Part of a small language model's weights: a variant of Muon for these matrices.
MLP neurons of a small language model. Each row is named by its layer, matrix (up: input weights; down: output weights) and neuron, and shows model dimensions 80-271. Each number is 128 + 32 x the weight over its row's rms, rounded and kept within 0 to 255. Numbers have three digits each.
After each neuron's rows, "raises" lists the tokens whose logits its output raises most directly, leaving later layers aside.

L6.up437:153143103119130069159157097137154100084135119079255150143151108149228198091131117093163105081168147144168164091128155099126130147136131070096103107126143101126107110111131105091149120123107080121133141163165070092174158155171094142074089109089111116174111161123093067123132164186112124151097110132149237133194142150081151137096095137125132132117085118194046089146091156149138117082158121099184115137159076120157068164138129170158167126186160091178135140157150154069138101152086109142153120131082149112209123057143155131049115135115118146130126125130068075112134206135164143202
L6.down437:165132095128117108167155083207109121137195122156143116158137114186146173085123151048127120059149118102141181194143111109140149148170144077086147131187146146137102071142144073148154128144112077114110139129093159156118116155159156125132128149094087131186136170134095125167145094159088141175142081126151144149184140113108127113113098121083129051171114120142082101140124168148137100045135129091150123093128120133146161085175072115167158101145128142098172098141148147124123129095157092175123151126093150087152099054126151142085125128088101133147137147145093099088097097100186146114
raises: "Canada", "Russi", "Europ", "Americ", "England "

L4.up632:129144142130137122144111117132145146126131140119121102075135086165110122174201095160116121129116115163168126177084121138129069093126149194113148075176077139115147160147132116131173144166151145124128127229063137141093143143103126118185096163119133170138115142103101152142137147112184106131127105132063161149140153091112154125112149112127109053102161158135112117143127149117114159125136076127127112127108127184087190113123104188125109094095159075094129154106089093187094113170071107116235204148172127109093166122213159101153096146130145104172144150133135117153137100141206108163
L4.down632:138099140142113126120143148076141153107111180161125142139098132126097134109121124131169159081094142148200190167111137125140114111079073106152082140204106125151076126132126169112114122133109137169097116105164096079143117083130124135060086124084141107144124151076120128142165154156102080144105109125114158134120123169192132115089102130111092173143204155134126095141162148100096114140173140126132095134067089113069076106104115135134147148109217155126150101084105091121137179118170101186106093094057162157120154110129117162067110177051114106113080083122143156130119133148124087130
raises: "have ", "are ", "were ", "may ", "has "

L6.up689:102115106071135100113138150104067151142121176144131148142094125113104118104177097139137174093115129158203199182138150158157109144130092110100109130176129130119138173158114126176136116149109129106111095136084130082146150134107110087064123132120076097119121132073117127156105140153136119126082077110045143131156128129153105156115138086137071177190246152163127118139238106159116141178162097091082126189095237120081097095077155140137100170106168128140133150152101143150101064097160132133124165131158113121139117159198107134129155124113118097154154157102121158138140131116181147150
L6.down689:125084178175093091123151141060103111111090113158110135178099122087134159118153088143150131225179151085173164145115171108180126092072121135121126094086109163106090162138075147164075139148091152100154161109133117093153123133113154104137174080162089140126137080155133149122197121146154064153090103104081110107187095089133085100099093115121096166101151116144099148148160108136120126201183100118177155163105145110142067099085118191151084134143149125120064069123176082103110138113119170185103141127106141123198148119126146168079158105151085138163113158101122150106102130122116112169
raises: "includes ", "are ", "follow", "tak", "do "

L6.up1085:203156129137104124056062116118148117144154160140044128032216120164144147117134150142146170130153066120113119080119090142143093105143170110147106147141119119075135150186124086106200160124094152142117131126095116141047080151105086086167151060180145100131118127173154139133099134071163151168114111149147146113142176124055124115112182155125110181165134138139097171178159146060145144149148163124096091117165121087145150088092204079120156095089152120121127187164134142121161173163184093134106138106168089151075130127149102214147122113104131131132093144123134152119074140147134126196
L6.down1085:155095112088137155115137114198113105133158101165135130113142185186083086167154134129174109169181100075091153132180132153104132202142121153152156116144170124106144111124164105135179178128139112145086105130108112118156141161131173092104182136109145123132159104155138108178136188116080190160136035162095129129156137157189131086205146144138100110063094161142086218131089125094158131168129120207138086122109097085134124171134183135133080068140133147129059136116100165123180177154132082115117106141097114198101125102131164129120145151129122172109180082180154149127081104097120198143
raises: "or ", "and ", "& ", "ey ", "are"

L6.up747:137123094156106074140165124155141090171112077099136119139198121094113112072109116118117122145122177164129135171085130062177135196108124122139159195108120152141136141128156102121094137118122132128156088089103111217151114137106139093110146161155096110180087128106170136074048124141116127112125071115115102117181126120099066175130067046122144171182112089156132108079072102165179183100160115163077150116104081163059125087110106183122092131155111116083095119184126091111088107078114123129085144134095130107103112117183184115092147118170145095069121109155136066172129124078132152110
L6.down747:124157151128138094139188165137162130146108099064093150131131042113064125142163138139127120114138100111116100115102123051133138117062099119155116148158121176134087111106112118096144147153132153120223110139170158163104114155134121068078081131152166132137117134085189159128082081140138080137104093116127103121147074142169092134158106136122115180177137118123116112113109118175143210163122125126100115098147079062087127144135118095121165087107123160114185080149128081135148108162053108190079102156134106122149124171173153146126126110084137143116181094201085119123146153103123188127
raises: "were ", "are ", "include ", "have ", "includ"

L2.up486:109142105119160145141149160198123122173095102140175175120169083099080097124165147082155118113167056137042082110121132117176140117121109155139122074187091166158140152122078150188169115096127128146187138061126165146155160143135182058143106127141097130096154143096098130057095143145139135101086174113122114112194145145186117109135102106111132135240151145124085075177074163167132133118126061137064106153057117092074130114146128153101185154150147146124154122148124111125086073102092118133091170180152158141136141136108131115134140151112190110110136138161147062120175166107145120156
L2.down486:103187096169112133125185162183176131150116099153162127104097110105093127125154112087158105100178119098081148166147122050078191169073138150142104110200116147156110098143125106152142056130156091155196140126115184149136091170108167118154128118138149101149154120052151194098128180142134083127118110129087102129126126121231097133127117117116147172142109116173077107083075150128131176147121080127042106122153121075145100137103110099109118132103176152062197116105157095136088079106056142118119105145153144101151131120153121159123082166144152121120112119132122152126117170094149159126
raises: "were ", "are ", "include ", "such ", "have "

L6.up91:129095143100161068117180104145154133115087115070120102086087135114130163104162091102103100082147166137121141108115145140195036135142155142089119112142094135162075101162124162044133127130029127116104111190155130141144158100131131131124114175133113128139157141000145132168122107141115084115139086068151143154126122123115150100157152191120105158196131109107111109115095147171101104135096099143112096109166128127093112143097080114148123190146139160151130123157134158075100161147107096164111097101133095096136114110157154115118123117101148129137141074132118081183116109183132036103
L6.down91:140110153125160130159203062108123096144093162149115123128073155117128113094101151139109135000098162113122095116074115131176112142141157134127077131131063108192113172145110118111115176077056097148118161151183149150111134141152094129093113144168103115120167101026139128131157103110152132128122078076125148182122147133106169145109130158103073067144124134121175180150154095108105095109124140176057063082161119118072145145088090153143109145149118162149134146135089156115131135108090127109073125149125125137145128076134105153127179112101175087133139108147134095134105115151065118105
raises: "Chris ", "James ", "Jo", "Christ", "David "

L6.up305:130131134130126123154113083164143177109171162063141149098122122161152110146165106123137143069067126152121134081227091165166102102153143141147099134115144148158084124146072123118150132164124118123087155118150123091183146114113125169148084140116147113135126172104114160140145120136080035105148175121116174138127084156103074095108061075125131061097125132148149148202126150183135057147126156144185114160142133142122116097131114132119094140137107170229107127105149155124147114111153170082133114134104153131069101142146136164143187153167146118071166066152111110141094099094152149112
L6.down305:163183173116103143119069091160095116135150170080153165084026181120170080079127152134128100107086126112162163059149100140164092106162117110168117137076164132099045090123126102113155099164151157156182163115177124158155176126157185121145142128152159139078094150200128109129097134174100099065126129131101090150118167101145106082105093155118111059135128096156133179153127129178125121169127158149137170171128108144128199152114071075121094044124118138210091132090083131124170093121136131113066167139097129183151084138101114149101119116133088095106127070142090099093096101146129143141
raises: "I ", "II", "II ", "I", "ide"